Weights of a small GPT-style language model, trained from scratch on English Wikipedia.
Architecture: RMSNorm before each block, rotary positions, no biases in attention or MLP, tied embeddings.
Training: 517M tokens, 3943 steps.
MLP neurons of a small language model. Each row is named by its layer, matrix (down: output weights) and neuron, and shows model dimensions 80-175. Each number is 50 + 10 x the weight over its row's rms, rounded and kept within 0 to 99. A neuron's up and down rows have the sign that makes its largest values positive.
After each neuron's rows, "raises" lists the tokens whose logits its output raises most directly, leaving later layers aside.

L5.down18:62 52 47 41 44 61 55 46 57 36 46 54 58 36 42 53 57 55 48 53 53 44 55 41 61 63 50 57 44 44 32 54 48 39 40 50 49 49 53 56 66 50 73 64 38 64 41 47 69 58 43 52 55 49 50 17 64 61 63 47 37 31 45 52 27 37 45 46 33 41 70 30 50 64 59 46 50 61 46 39 59 65 41 57 38 65 56 44 51 54 50 41 41 30 30 56
raises: "pec", "uma", "ult", "umed", "ear"

L5.down329:51 54 55 36 47 45 58 41 56 39 50 66 54 38 61 61 51 51 53 51 31 35 52 51 40 53 74 73 49 58 41 55 42 41 63 43 47 57 33 61 38 49 52 70 63 54 58 50 36 69 48 54 41 48 47 47 55 64 29 54 46 54 38 45 37 41 52 49 55 44 64 48 50 33 51 36 45 65 63 59 52 41 29 36 43 45 50 69 63 55 64 54 45 47 46 41
raises: "onomy", "ance", "ament", "ography", "ability"

L5.down171:38 73 34 42 46 42 62 57 56 52 58 54 51 41 42 47 43 50 39 49 47 48 55 52 70 44 53 47 51 34 49 54 63 52 36 64 40 40 49 38 60 45 28 56 50 47 60 39 47 50 28 54 41 28 57 46 50 48 44 37 48 44 44 52 51 62 40 61 51 49 39 56 57 53 70 51 47 47 48 57 63 30 50 47 68 44 51 41 49 36 61 47 50 36 69 59
raises: " year", " day", " summer", " month", " spring"

L5.down266:32 53 65 42 39 74 34 39 50 50 38 49 47 54 44 64 57 37 60 42 49 53 65 47 50 46 58 48 53 42 70 58 46 50 40 56 46 47 74 69 46 63 40 65 55 53 54 40 43 40 38 38 47 69 40 56 66 47 50 43 46 49 73 44 45 59 40 56 42 43 40 46 53 59 39 53 41 29 45 46 66 49 51 51 50 42 68 63 54 35 69 53 41 53 35 56
raises: "eh", "itar", "ities", "oki", "edo"

L5.down536:48 49 68 70 74 61 42 41 53 41 57 42 36 48 44 69 41 42 34 47 37 58 51 70 56 53 52 42 49 33 38 60 59 57 63 56 35 55 38 54 41 61 47 50 49 73 63 54 37 70 36 43 59 40 38 66 30 47 49 54 45 74 37 53 55 41 53 38 46 43 37 61 43 34 58 61 39 50 52 63 57 43 60 53 65 41 40 58 64 47 52 28 60 33 56 52
raises: " chronology", " location", " distribution", "rib", " release"

L3.down223:53 51 60 43 55 60 48 34 58 47 68 52 64 47 40 54 28 40 25 44 78 42 65 47 54 53 31 54 31 42 52 49 61 60 48 69 44 56 42 56 61 31 48 71 54 46 48 60 52 47 55 52 52 56 43 51 42 51 54 43 65 61 55 47 47 49 50 46 58 46 36 70 72 51 32 55 55 41 60 61 48 51 57 64 33 53 43 56 42 35 55 58 41 43 67 52
raises: "ds", "ils", "den", "nes", "sten"

L5.down778:45 50 52 46 61 55 49 40 56 52 48 60 31 31 57 59 37 44 39 50 39 54 56 60 62 51 48 58 52 35 52 45 46 51 37 53 27 52 65 58 55 56 49 55 38 61 54 52 36 61 44 41 44 48 69 55 54 67 56 41 55 58 49 46 65 42 54 55 54 44 45 55 41 35 50 51 51 29 51 63 49 54 58 60 48 55 48 55 59 49 39 43 43 58 61 52
raises: " March", " January", " July", " February", " December"

L5.down560:50 57 44 56 48 66 46 61 54 59 46 57 45 49 64 43 60 49 58 50 43 66 54 47 51 59 48 48 41 39 43 52 51 49 45 62 60 45 55 60 81 58 59 49 59 45 46 63 56 42 47 48 34 52 38 58 21 46 39 53 61 24 36 49 45 59 58 44 43 47 68 56 50 45 40 54 43 31 48 54 35 54 47 50 36 52 68 48 47 50 44 78 57 46 38 59
raises: " were", " are", " have", " include", " continue"

L3.down719:55 48 60 70 52 48 56 57 47 39 52 37 50 49 53 45 43 58 50 46 51 44 49 51 61 46 39 56 39 58 56 50 50 40 54 47 36 48 52 72 56 46 15 65 75 54 49 59 49 51 38 42 38 54 49 52 48 41 55 52 60 36 47 61 44 50 47 45 58 40 28 46 64 67 37 43 47 42 62 61 60 60 46 70 33 52 44 40 46 51 40 50 53 45 50 55
raises: "man", "ord", "enh", "rich", "ords"